Part of a small language model's weights.
Size: 8 layers, width 192, vocabulary 1024, 4.15M parameters.
Architecture: LayerNorm before each block, learned positions, biases, tied embeddings.
MLP neurons of a small language model. Each row is named by its layer, matrix (up: input weights) and neuron, and shows model dimensions 0-191. Each number is 128 + 24 x the weight over its row's rms, rounded and kept within 0 to 255. Numbers have three digits each.
After each neuron's rows, "fires on" lists the tokens most often at its 100 highest values on Wikipedia text that the model never trained on.

L2.up370:172137168124118122132157127137095142145117169136135113125133148119101141143090128099074115125169112121147156118143137105121144130150148086141129081133134110134176101110118137149149087134109154124132144122125145153116105076138162092123104081148165136116136159126134138114117119087125150121100092147125135110127142098150131136146134097125101118115135098132149121184133121193094106129180130088152090169148138131110135122098090110138162143148118167156086104153169126119143154147120111130103124086087120167126187102130120146097074139129122168117137139120134077150136173149112143141
fires on: " g", " G", "ou"

L2.up748:163108111091149128150137107109100164112129130132140166155120115150145138134116143146049120117109084166097122113103143124130137103125148139156115131151118121094111120167124099150109118098133143153123123093125146134113110093146136133121136129131161132096140128109118140132189165124145151085154099126147116096152112115121107102151142116122139111116135125142118148142116155154129155087110130173152147124183090115124148158149123158117156136111076100135088093158146115084137158098147114121134131072124146130181181115164061082139144080111149132131136138160113171122149154170139119124
fires on: "nd", " ad", "irst"

L2.up158:149104131128097113104111140130159111156144160116131091094126137164116115110174161105110126156105158096146108082159122132140161152109148116118087133138174140154150156145162161116143141150146089120151090086130141138168126124141119156111075135147138104096106135127134091142105126167146124127127158149087103139096120146157123155100145152170118113159069109119133126079113083126138120151158114143073101140113141112113105100158165114158114122093149094103134125156124140179107101137135146118098114154081111174113118102117176110119149137122115147128154162159152112109149136133106116108
fires on: " ex", " d", " st", " gen", " sup"

L2.up476:168167127138142161136101138151071091096095128122129098090140177116155136135125148120122130148123144155142110118175097137135145089163149178131135112159145149144104168139131142115130121132137164136108122095143161089139121069123133115144128106152147120136095128135117104131075150138135122120156115086147154119112106149150161106151108127118149147114128146144148132120115119165131057105126133111132191111141098113112137117115140148101102148143110120131123149126097134119112162185112123098087098147164103140112107156155081111124101095157100123117116079147098157164080117147134092102
fires on: "re", "ans", "n"

L2.up765:125087123114139116118143117122147122159163123105108150089108134131095139121116130114128099156096126097126106130092102115105133173134162099147156084163110117116113113150090133138114160107118123115097106114149091143153129123122148129139170107123103095119105102083140134177075133083179113091119073154148180165136150132198146112143152136119126143100139136122162144104136159146166124153167120091123120180115139156117109163071109133125089115076155138109142137126116148158135109118129163117092119128115102107150121114142131117117126092134133191147160145122126159133122111113115143109
fires on: " th", " ag", " more", " under", "|"

L2.up83:126135096114140126089139143104152123164179153100143139105097135120132158082093081136102139135151157148154110139165121126109139114122070158137162111115148138161164161111163119139113163104105181113130108115101133126125140109114116111121155171150148147147183123152134108155075118136116093160099120120150131107106140145145091118129138103122135098102143150099121120136157126092142133094099155111114125088135116138086087120095147108102101182111130103113172142158159111139124170166141113075131119171159106150138132167157154156145119096121149128154132125119134111086120132107149101136
fires on: "ward", " com", "bum", "ee", "ook", "ong"

L2.up656:158158139129137129110134098100142152101119123110135159138154126160181139109148135176169111111135106190123163115101118156121098113122142096137073122118138163123152132119080103083145137094123142170128101134137063136160129123120102139145133147120150118087066107150173138130145144151154158084076103146102108118125116132161148132112087113143116097146165104137124106185103130139101131139185112137114094149143125150105131110141117136116124141101136123099155138129122128121158128144154121127106147109150128140105175129134157097131110130069160122090146121109141109099099101094119135162
fires on: "n", " also", "on", "ruary"

L2.up572:138139131119153134157130105092136122119147130147123162132127164118091091145161116155157072143121081156160142083130142072099114115124146133111191154143131125115109144137104137141146140125176088117121148085128122102124124124178161117094116147169147154158094119134134101137119111103125130100143123162126147083108110111102092139094139146150126100148094105147137163133115121177122132159112108142166175102169116119125109112102147141146163162129070102153080132127151134120124141132169086126136154091163132092129105111094178112126131116156154087129161127157138129134115129100125129132
fires on: " ad", "ous", "^{"

L2.up647:175153147105151180096126129112108164106144132127103155097097148096155137156167137108169117153146145100118128088169113129148087103111138142151092135127118142108152150171147117098143145112121141139089146099118087083192123116145119073172135126130121121121115098134082118122106111136178157161165122159118107118095171133123116116121094133175116123117177109124106167122170123183137101162139124117100132093090119138111104126145095108106128152122147125145120131167096132089150123118142139154105138129156107137124132146095126148125075145128155142081129128142140102128122159132139147124
fires on: "ow", "n", "ear"

L2.up422:120103105094106111114144121145119132150132164112152094118064099130127152123109128147116114131104142118125120142075120137122098131145113199108144150119152171102136112114136108131140148136143125106115139114069130108138147125131083127162177097168129119110109119119163130147150118132143129095114145095104079157099145135162125195130144101147134138129131140147140095135143101149148163118134112104081143074088141106129139175146144150116165128094146112121152122141121100109128143166098167145126121124156158140137169131135173167137148174128102160144089112062111093136156127143116124146
fires on: " Feb", "ab", "ud", "in"

L2.up128:167131137144137121148094099188115152118136126152138118094148148114133135115105092111148098130115132119136125132111106134163119157148165129158127119112103142136182098120111096139105135156151125143092090136120138064146133122152143125102164133104125099144113140075119152154108122141160154110110075125102151109128098128173087100151159142140139133094113084094172154110119115160103141090165158136113146094118095177132143170144095147093165076117161136161143143104135161098126163116103110137125136124144124162155168132123108136176163149112127152120116135129111116105085155115110111117
fires on: "ly", "ely"

L2.up707:096112139107177111098106140105125111145115111118155145147141113172115100175140114131147136155132084123119112170108132158121157135116108113117131167160155164135147102141084096126127141112119082147125145145154129110120122140168103123097126156144125112150179140108083123132128095126174118156123172107131095107116113108085112098107104127134077156153120104134155127156131102118151142149094087097133167101125112113116149151122099109126122161131086130135095104136151116130151124063124122175175164121174111101131176152138139108165146122126135096125134137110072160148141095097131106108
fires on: "t", " sc"

L2.up36:119084126129129124111152142105128144142102127121126119130119111076122157106157170118109098122133152135098161060160082132134122097115149127121119113122120107128109135126110105155162115121131124130116141159129150137130131146128105128120163085113118085121152140059116151125093128143147145117088140175172125156158126123118145112113132088088097135114142155123118080131094095159140160141133136116163103081088113110137148161177143125119177112102130132123115140180131106141123113119129131123108156168186117156117188124115096143203111181109132139139141127140116152132136120119087095118
fires on: "e"

L2.up27:084110127130106140169101104148086106162143118126105123168120135127094052136135115093108135160149121136167138086116129139112124124163085150168128093123141103121066145111115170113128129168166179127129141123092138124179105118132110096150152114129158127070127127109098118095164142114145167149102129081150147112142092146110118102128123115141163082132142172154138125111140153132118110135157129108137091143122174137122121103149164096131141109125142136144108126104146151118080139134151080136131101165120171122098124108112161129145121108132160133132130141114101142172133157103136155108
fires on: "id", " m", "il"

L2.up57:123183129100100141149101121133099135148109109103098102148148111114161099073111167149083155121185113154119140093152119145074128123110153096157121112103062126150177126149125110152130132183114137101131127117140142141099141142120094126162112127142154173126131157146101139086152128116156139133111121121139120142120140131147092147162120111116088140152104107123163149131128139153097096118172116123115123130169171130103080107111127117124110095124128134080120125150142143147137132067090110120126134136100168162144128122132154145139129106110188133152133135123150128167141165143113094175
fires on: "ual", "an", "iet", "id", "ant"

L2.up380:120114162155130161169107141121094150088143120134107117113161140109134162143151120087092103107164130116149168129123107135161136115072145126115156122142156137119106111104126112122127119155158122144148120129151120112143135158109148096094126137140104108086131179129123101140113117166117112106145048118107131134132145096116154074127110122173142137089177102123121138130121096133142106142136136127187139134101116105097135146135113157142143155134090110118096120116120136133108163170172164144116101159134155107132127174130086111124176067136120168133111136121127126090158144158102083165
fires on: "av"

L2.up540:068152146126158092121136132124166103172115133134131144116141127139139128117140142152150152127175162121102141128145135144153115148160132132152124114113154079122151167102156097114173136152168141145167132076177141139144117071150123128131096135127102098127091105101106109097160138130167107160102084123163096145126106056135126110146096113130169108153142152149135122080102120106137136137155085114176111156133103116078139130088126101127123085148122123135114167134139154155133099141139113104132112119110118132153118136117149108116096159172131139089112145073134117128131096130136118103
fires on: "f", "to", "A", "up"

L2.up623:104135154138145105127092134157111109071190159165120096109130089123152139106136082128138150145148114123133104127097105124098169134141123142128127094126102113079130138127110092115096149120117119122211130117109142113128141114103147182124146127168122106102128129131163117136115144095153107103083106142168132142108119139128150120161108133184161117132154115103175127143105122148095102134127154144157160109120138159081139123134142119152118139153145096139124156124091145109106157133087089117122145130138118117136149169121080096164082128114159133158143170122125104094105142146108140177
fires on: "ly", "ight", "igh", "ain"

L2.up493:149151133141095116082129086093147116122158112087134202105102142107101114153116119138097142082094119143112110115125109173089134158099119139135130196125105109153114148113123113147106072155091154142090114101111148124160144149154093133163135107149107121088152104123189108162191132143128089125120114144116126150140120129148104100112139131151138150136125090170142130121156139141157138133109140174134149168141101119162140132147120139155127182124103101127112075130136127116151140095173134125094138142123135121132126140129084096095157122121125135136131132130116129123112144111104072143
fires on: "-", " d", " rec"

L2.up728:181147138091101109152113164104181156167126103142116131108141157115109129137129155120126138143118143062132151085093121081135099138100130094091102129114075152105113149144140168142167170136100134133104128121131096139169114167121147102113107104163125144137124141153152121100142126119143105121088122146138155137109134108125152120154091164177133105140127123105129141160148081112117099127144145182101119132105120153123127086161092122143155134102118114086164135152124105110143126097106137121137136122125084159133154140133112078099147110120155106112112163109161183179124110137138127103
fires on: "eg", "ann", "ill", "n", "is", "ign"

L2.up293:141113127091150142147098150103138115131118150121125089140128080134169111083125118138152165124156121130167115120127062125134102137132105121093160124202126096130143139138168127108153144141162103147144130120139143135158162141148129099159144144121117105152119115107118088148098113105117132103113134100142115111128156165133117131153102155093110181114170091094134122142127155169099121075145130094148164144163137088168106162137117161157085127119115099122161137117146109147171119125093096117133114133081159101143127131098131146133189106125132120111116163100103168141154121126136087132
fires on: ":", "act", " f", "ens", " has", "ation"

L2.up676:125135112119092165114122106149119133143070126143180112148123090105156143080155155155115139141141127156163103150091149132066124143111074146095141169123148173167137149115123124108125125141131119099081094108108135090151142076110104134114130125148163083150162133105137119115088102096102109116130118107121127107142127146118119146140180100158153156098127136168163120146121147111124137116113148117137173139129109140148085134124131129125096121119110075145129142147105154102114159138112124133114164170132171118191155129100134125178158124109171130112132115121118123176123117115151110147
fires on: "%", "ity", "amily", " years", "ities", "ife"

L2.up255:140133083167124090105110142091162123088106131118170149133117135101130089141109144127096136134111118166123163122110121108156167134109161161137125108131118120120147100133094110098159123147138160129108131163104101165133106117121105117129141100155161135132096122094157121140148091147139173160114125130084110146088141144109074185096115141124127134106114115151093123135135114121130118092130128101188139146093159146110137095089101108172157130125111138138087147168144137122127112162148125189129108145150176127145130095133124174167125150101155123130126075088152148109101112168116142130
fires on: "her", "in", "il"

L2.up659:162075086141150112124130072120158107147142153106169121142113134119126137131173124139155175124075119112117150144119121136148141155160156162142111148171127127125158118148088126112139145141158146143114132109100133102170115115117147167131123136163102150120142079126136116142120118116146071121140103144125118165065117130108129109153146117125137100084150118085144142137129162120151139083131138083146115151106131116064111149118124116100093138150117151171130114117123137144112136131166099076153124090096151125109123109119138143110119087130058158142063122104144128132159134125119153152
fires on: "om", " Count", "ol", "od", "um"

L2.up590:115123124151120122136106135134155167119169133104119125125121171126121143120140150159174139121157110114105110119138135124079108122132100128142134141129084153130127082116083121118132139122113105117092099149145136116113087130118110119195124101065123104102160107117148125117162142106154116149143115142106149088135116091123127104115107144130177157081126089149151140142142127150063085095113135098122151127172153110144139118173161083135108102165123115169123107134154137124125141159148130164093123150176095169151168161131124135157156113137137103129113125105103105141187151098091142112
fires on: "her", "ther", "ina", "ater"

L2.up625:146102146118153118160148141163081144134123135136096107099110167164131099117115138154123163156137116183107149115130128122149160092106143119101126102196143177109042107114115101136102102141118131168119146099111126119065138155208129149144111136131149146132122110131123131136119080102129116131101128117155125145106127147155110129102149140132124110103109163078124107155088117101119118148128123108133137117092140090145129161084131125134125156143105125117132121154114145124140148104154141109158130103148153137160140138149093128163172127152091154127117137135121172154137117106112184096
fires on: " team", " University", "ies", "ry", "chool"

L2.up46:149105139116111160090120129109133092139112122117139121139094136102121150117143124135164156143165133163144139127080165133129177134116104125129160159140133143105158098150104154137154090156137115101145099106126166115111083142096139143131112149127140126144095109135097100158099150126161088090107112174107139155125119133170139100179117108064119132098150106082116157126120148118112109152170096114132143138125116125109132131148157116084114090174111142141144144127106129151111144152127105124147106173146082145151179171116096162105090126139136145117112148149082097130142088146087124168
fires on: "ov", " rele", " Count", " se", "pe"

L2.up318:140071128106102129077112131089141140124123128108138148126130087143097172109168131135111109126098133154122121144123126146136127139097121107144134131147137148139138148099108121088131134118123133132080142102072156155110093104157119165143151110119082127140175132125139154116128089109178162129121091127129200130128134113125042150127158096167188155107124139140125111133116132096124165152131133149131087140116109115090138122125086113122128121153138139134133118140109117120151124098153098079137183107113166118160135142131144138082141152097166144137085180137122135145118144148159144129
fires on: " for", " col", " sp", " ro", " Col"

L2.up531:119155152117142134142126113079098156141125168122132074149128163103121131132123149133150124149140149077077136108140153114079089110145118138142151131164116110158127097117099097101146108155095162123139150177139141122107112113120157098124098156111156082113171124101131135139130121115095142135121096095139118138128150123121092144163135122157153125145103123087156125104143077101118160087107110131142173142104165171159147130155126108169112095116129152166096127117161123162146135111093124145104089123123140077113124152145117133131167074181146122134123128133162174160136107132137108116
fires on: "ar", "her", "m"

L2.up630:097187122140152116141144155111137134138140145126168168138136099152102141141114152097126147155113153076148115143140131158142088175102129124142108116158135096109156140103161152126157110122161136137110115162101104173173062107179089116084097176098126167149106165142154124124082104148107088121099112119078142137150108108120155123120119081134107128139146113147141163130108124130132103115144149136125140098148114156087131132116126122139108144155116099089128148131082131141149089151135135108173145095149079091127131139144148102119124135148144142162120131127134155145127093149159142093
fires on: "ab", " Is", " Car", "f", "ust"

L2.up2:126071103128128119127137118163136152148132142141150110136139108094144144115146134092064133146109147096178106101128129124156126153128078111115166155159098104146152117159118139176137120143059128138124106137145183125132111111122147087140109186139116097144142122130141114136164133118146113138072153102128144136119091091150128110158105161142133072119091115125150151128162091110099099153130133106147132165145130103105096151164102169109123119153121117098102180135123140155108114140129125129108132120129163153142111117120100104121128106124191099142105169126156128107127091080117141112
fires on: " t", " the", " sup", "up", "iv", "raph"

L2.up592:130127139095075110117165111109128082163156165093144114110120123103110123159123122156117158156091112071142156142131148156133130101107109128138111137079172164148120130120109136128105086128106140145105158120148166121127109121126109122129117140123098114113136155129085151158143103103121086157133098145128143134141120159144152082089130117148106097114142193131135189175104133143111145127159165141101145129158116141107106105115139164124100149117136122152141111131124151136164172120130180124136153125139072119126144137099146117093089125133169112127155116125107079101136130174170103095
fires on: " r", " Pl", " gr", " found", " st"

L2.up586:118087101133108138117116136122101142158068107119098167141131140102077129168098107161078107129117171124091143113097113142120125145115145126149090117127118133158149109190127112161148105176139121136136132080115094142133155121138120144167126091101117116131130131106126182142142156122155132163094140160146120115112119131131123141149113114159156116123138109150121127108140141098146113106133140132093126143086117165115174124144135094073150186137117090149098149094136153172067150103105160142119117104142118162116089120140139109125133159080115143131136140162137117090153105165097113129
fires on: "or", "il", "-", " med", "\n "

L2.up727:139169128151107200127108120138144092102161143116094109133082135163107099128124136121127144193120111100137123124116130147131124107076103100108132205113149135131103139148074104128119118128133100148146149140120155096153161077113146162135082148150135097119138147142127133137099186073147125179131147131137147136112102103137133057126156139131104108141117140130146140123115128133149114126140154119147114165130116160113129118125145110094168137130126085142112069094152148116147108139118138130112178155156147134146124098136119157077132129130135154179122147119139133125094103152133120116
fires on: " r", " pl"

L2.up503:130126163143102120140111097146168119149089117164126143144101104107125122200152130093103125162145143122124137125134121135108155161128126135124145132173120147144142127128113174126141164110152096106126133149137137109140126102124146109118114102107093122164129103096132128147125149103164129077149145148155101113131118128117102120121108168124098179158124180086110155138109140155174156087124130149071134126112102132170120145169086134118152140147170117078090126160183164143137153097121113130105150126176112132141127136137131092131130143098128117134119097110099120074111124178126172086
fires on: ",", " t", " s", "t", ";", "T"

L2.up416:118103102107142140147119131167116128092167132106158070132121144119133174121142138161094127133122146147163114090125108104134158126141105144133100128168134134107151156119145126161126132119136113118106118132124183114136150114127152093153120117135160100149129125170082142169097134106119143138099141130133118137211133098119148131097103150119129081113112148095125154163124141113127100126195118084074095187154117141113107153116108145150168114168108102132132125123123121135114148167116104104126122094142110134145134132125084158120134135111172135116154156108159145076133128188083119131
fires on: "anc", "ball", "ition", "iz", " t", "iv"

L2.up451:145107120149147151139084098141119108131089151093121076133130092154116122126120125126109141137152140150113151109163074124134142155137151138157140152102146102100094140142117149135096106139133097170130137092107143119068150156130145108093114152143135088121136173099162149113091117139140127097129145103139167101137166139108146101137084167155156144118129122138143098123102130129150176094088149079120154117132113131104162157172161157115131138109147170095136146141118129147126108155131160118139132105098135164151115117088129113192161107106087121141153084124106110159107095164130108130
fires on: " c", "od", "e", " v", "2"

L2.up691:083168108162099142099124141147144112155166116142119146129076099118114154138110145110116106107119134114132119132101146107072138164130123124129142145112104122116125150129144130145159115153191131109113074121141144177142115162109157116137166148147083072105128119103127100098129167101156167108140132124102144127137162133142136164113150100163112117159099143108161113106107083133173137118141097132120157129098141133159129117133111105138103110133104179098108151104141146127154111141107137131124100147134147107107123186144104110148111119147168132138078177113095073073139130133135096146
fires on: "ever", "und", "19", "ar"

L2.up337:147112114118090141106148118111164137165111118148087153101116095120170135148123096124125176150106178140131092141155147141093151129121140131152143162148097089147163118111134100119080151191106080118142129163146089116121182127153152114109108117107155124099137106125144120147169129103141108096126158118110119131152110130161133127100122111143116138148077178111155139097173122122129138148168142177076126137144138136161106143151111094126121125101119112099111084125156132117106185120104114136091172146126114125128172136157143140135093078128134125126105162143117131092143131133108149112
fires on: " st", "'", " and", "-", "ine"

L2.up222:118131124109093127154107104147110159148180127110102110097119147162134160115167142119090162106133109106171138111119112136130153104160133110092149106149169124154144101125103124122111150152135130118130138097145178079132131098139116093125126128143105098111111152155139116139130169142161123181161118106169143166155122142121124093147097135118130116171103112120164168119148139105079058102138160110152128132105118124130110089152143149120068110128093111109097099103151134134099140119160121107137131175098141146129105090120064163139155126138157116091124114136137152113154097126102113156
fires on: "iv", " of", " m", "ian"

L2.up22:120136098113102129135117157132105128163117127138144141162103145091102141125107138138133151123105151127126157067140122133067163134096115164104130099118098118121107135098133147151203115113178150205118100118138138100106161124147109126098137149117098139105122135128142101123123157106152110121191116106131144164119123158167105116133169129139114117180144140136115144153115137131125134149115190108174175125121100115125098128099140124163085134136103110159097108119118141119126127115094117090160132142161094119088099160086147112119126097166143109154138119108103130096145113136158098143
fires on: "ame", " was", "ames", " been", "ates"

L2.up606:119140124158119102087115106143125134098145133108160115136142134159159157143172158157131157112136152133080154086137127139114151123102141107165131162139125152087117139135156131072141132096088160140106110120115144133130136136148080150093124111175132100129132115134135134127147159148103089149100124158087132130148124107139162114139145133145097133128116104084171144119123096119118165110143147103088145123158167124185120116122111077148121146158100152090064141153115126101152130086094151106108125123106122125132131141148068139122190118109156107122115096135100142099168117153115101166
fires on: "ant", "ad", "-"

L2.up672:108162111117138127113087065146161158156123124119145098194092126112135115077127114122164123132157117126139117128107133147117084155113138087133183121150152170129142173136121095132147129119104146123113113123160112126115111098130101172069157114132147125157145157117128107109100120110149121112140128087117107163080137117156127130113149116134121138137116106162123160149147095091118120141138076137122142175140112147143167096121129145200144176173140134146122126128119114124137113127139150134142116143135139105092087104145098127106135125158163143126066120139127125094105083140129108079
fires on: "gh", "ap", "ag", " pl", "j", "ul"

L2.up750:087145144143186113099115120160121136128118123037092127127164131095168132140126165116140100111117108104108130109152113154137100126157145147157075121155171139104114126122126145098155117098139128144109127111171117115105161115141133110148135118149130105137119109149103152117136105144135115148120093085123124116142139120147159138113074122150168139184120120118146090123142128133115122120180057132114150136109143124123116105127113151131162144138132089138080130176105153148135138167121149137108120115112168181172120128092099116179126124139133137142103150109149097174114099166125126152
fires on: "te", "ory", "ost", "ex", "her", "oll"

L2.up177:150135156153123104094107116157105150154134141139091092181138136115106131145093117186124126109142128108123126121122145138132117157130118080159102167161132130171163173122105131116149127159146131167091082104111147147125156145132141066110154129121135110166070146096140125155155113120137102151130112194107173146093120121106154142141118115123108158138119137166159142104102111122141119134166085154135127144135127093126209113134102132121098169123121109154136087143117072111145125106101123128136135116143130111141144082098140163124138106119134145125119157154134123086099107121109155144
fires on: "b", "f", "ff", "pl", "id"

L2.up530:123113099105135089174108116064128113136133099126143139177098157104138110113133151123130130135160134146126087108129143144183120089091127180089128109097142075149147136110129136129107121131121117172164131174144153146131122110115128111111115140140141119159149128119108146136087157148134090098159142104143147120109095132122135122072098135153101089135073168123139143096132125103106152096131183111142124123166134121096118192149145109118116152146087131099097131164140113126137141123124130120120151110144111171163169157130113154127148117134100084138120123119115152139186128166163113121
fires on: " le", " at", "ec", " t", " At", " A"

L2.up350:181098161122131136182124165161184117112130142113162141122072110135131114116127092101093110111141117132161120098145091124146152122115119142088103130090090145150121133115146121090147108113155167163129118144138135140167084131126095141128110150157141142136142149132124101139121143148096092102103150168118130145136145116095124093146128152121135160142121176108116058113103164123167166108160130162102127113149121131170117147169139104133139132114139149054112151143128145173139126144104140126141135117122093136084167104159149134125101108131133131123123131104167153158124107131076093125
fires on: "oth", "\\", "hen", "che", "["

L2.up320:153105146113111150105134133129093116122118130087143148111167075129124114118142164112158088084163153145126108103103130151160148134115139176156136118098130116167161105125117081108115158135164147145125155150093168143104176106142060143088141173127102138115131118106198119131149153132148102132143154138140103154145127138141119121107163109159130107113120171111116113123148112120139098135160093125129129098106120130132120130082090175122136128143110110114154081131128099124137124155119105137067087114120154122126101111160087127126109136127134129113165122120111131158082109134183157097
fires on: " \""

L2.up227:174105123106130121098143091110175140102143159128106114081125143112150158165117183129105142119124146120128151109138157121087102085137155103141098104113142082083158185096139141119107131136136098139143128107101136101094141180124130098134122148161168119162140124093094158123116123150150114099136110118161113121136139095165128078117137069119152103137168133105132122131140109158168116137124145085113158080130125144116115170114161112145173151133111101167117127124155107096136125121089121121141136169123132176132112147115159154147126134152134157129133142099112139141101082131141173113
fires on: "e", "ome"

L2.up231:125118136121099142105106074070103124158113133119137135122143168095141127073147136102147108129146128092106120117132153124106138112117101152168112123150141136135122131130161106079122139147147127128134133139135159177135116147155130158096163136135152130126123121095097117089142162160107118129115097119072118100081121123135097126166103185101151100133111114117134173117108103151160125102161164150110135150177153169143111095141139120115178134127073134121084128136126080131108137143101141115162119101165125124131154138121077119130166171117151090174131151150098168146113153125138131148
fires on: "ant"

L2.up243:180122130125186123127144112146121146118130111168129141119105131130142147141135129100119133104081179135195119174115140080125101157116117139131136167134154176098117167145089072080157152101126135124133154090107141158109126136096170205146122100150126111131124157097132151114083140130149130125140129136155122124127138091116117153102131104140109137128136100087146114145107136149135196121103133119143124126139110100116110166165135117128127100100116143118153131141156114165125101119092141077124138128137111107119116149119135114050113107123113117138146082093125121107145158127152134102
fires on: "om"

L2.up446:103164135150121153126151122135152144136129174076082143117121122153095121130115122117109191107166156113094078162113126114120153142096126085154134110140099150138098187092108150111117130165175129130108115130137098148133110146174109117115135132067114150155078119125117133122152144123120162112137143144147117146082109085172117102143149100104130134159121130166132115126120153123159140150168112143091109109086118144108125102110113095124063106110132119109124166168128093110158129179166148123150117124161117126125112129141153119141131149138107133138126068119133130144148141145090121153
fires on: "eb", "f", "b"

L2.up134:092098081126167109161127123119151100126156153149110130145103107109122123083078134187133126122130129152141160181120156080106131128142108157092120107155095135155157138095076076114078167154134155123132135105193134114113157145155116149095147101101112128117137151114129135144105173075105147115130132135089088146100133128143110173089156090171163144146131155122125134152136125124119133108110152109124110137110112095148115139149168178151143115098109132127118121106156133138149138154102103165114117130126121109159129137123160152147150140129092128111102179132118156127148109146130115132
fires on: "les", "\n", "r", "ers", "ates", "l"

L2.up165:152115108128119131139143143166154158109145133127101117123124101174160115131122114108149137096156125131145131150115079100134132172140112198095122153139106121113100121126144118079137129092184145145111131154176146186148151109143094095100161113104080094110121165121203125131093134068136051128146116163145146173108122162093123127127110114117119163140143151107104152133129108086136114143124153139099115114129099149149141112136102108146167094144115130072130139125140122107150104129130106128116126126086128118137113133159158116135103110112129139130128136111168138093158123122101149120
fires on: " \"", "==", "=", "/"

L2.up387:163155164121150127099095137150134135165164138146094125125136094116102140098151070124126091086154146098136155174126133123116118154125115091103106129151149131107103149116122107124145081104117183113123185101115105157131102135185133064099129142106126106135139098090122128142137121119079107114146171123128134181095137131105145099153133104125098130107154153139119133103151166142119114140130194128138136068124122172135128138137124084141134167162172095119146131150163103137105128102113155148123109153159136092143124108106114121129131143124133103134091125115112092152115128132084133124
fires on: "h", "arl"

L2.up753:152116084132120177124145085158104054130142144102149120158106165181146129123154140124143119107168087158113104123148135118108134101092136135149140168107118136118125143118153110149099132076144116119099203117126125146158126142133170128127146130133145143114128156156172151094089131134109166120159141142109126086086157166123164141095137113115126110112148107145081115164120099139129143117101147132129126153122108190172143158146093076100137100118119117148131134167160083132107106146136138113117152095140139116151125121131100102141131149087129112110134100129088135124104155120119118103
fires on: "ell", "ward", "all", " 6"

L2.up191:143105146129122086111100164161162116119119131144168140174086135130112141118105135118111142150121149123113127117128148157161101146167157134104077141106143155151121115091138105067078118163151125160147192148133150107116109123170104128108119101123113110112165125109110137126102120104138137119139151131161155093125144118108096100120132102124124102138134182120134169145142150093137082155130156172137104100113102144127120164106148108144118138104111123137121137127119171149056153109076147140156133150160104116116139139109151102133120153120168079152128171129106107148098099141105084119
fires on: "h"

L2.up481:092137128106127154130117145119112113117104135156118144162178150117119105156151145166127144115145136127144119135154157137093071114134108169135161052090099167126156109149110066126181102142186152153103145125150104120145111109110154154166145138123122140145097142134139140142130148175132120120147109137098157143102097144077065117071128116144130145155117147115108144162118111106142117136133101111123138161086130110084148120134173119102152161126121117117085117114135135130086132137141117138145116168144130120134148113139157105143122113107146111140110149150115130136092181173166104124
fires on: " W", "\n ", "or", "outh", " first", " second"

L2.up323:112101122087115127128134094115184124127148116126138068142088109105127135163136119128141183161118138143117161137109096129115173130123124121118171154143097154102135148159121143123100106133137128107141126132108175110136114165102121167145087172131191118116140124165145130133116110117136116146134096113116127129125136150133123135092118118145107092124124076157133097125104125137086163105132153117140128145109130131105153122150126162154088199121138120128137163125150086140149172116155151101135141102122108120203142134112101083104112092145107112139126091146105126068096125117072108139
fires on: "ov", "iv", "R", " s", "ous", " st"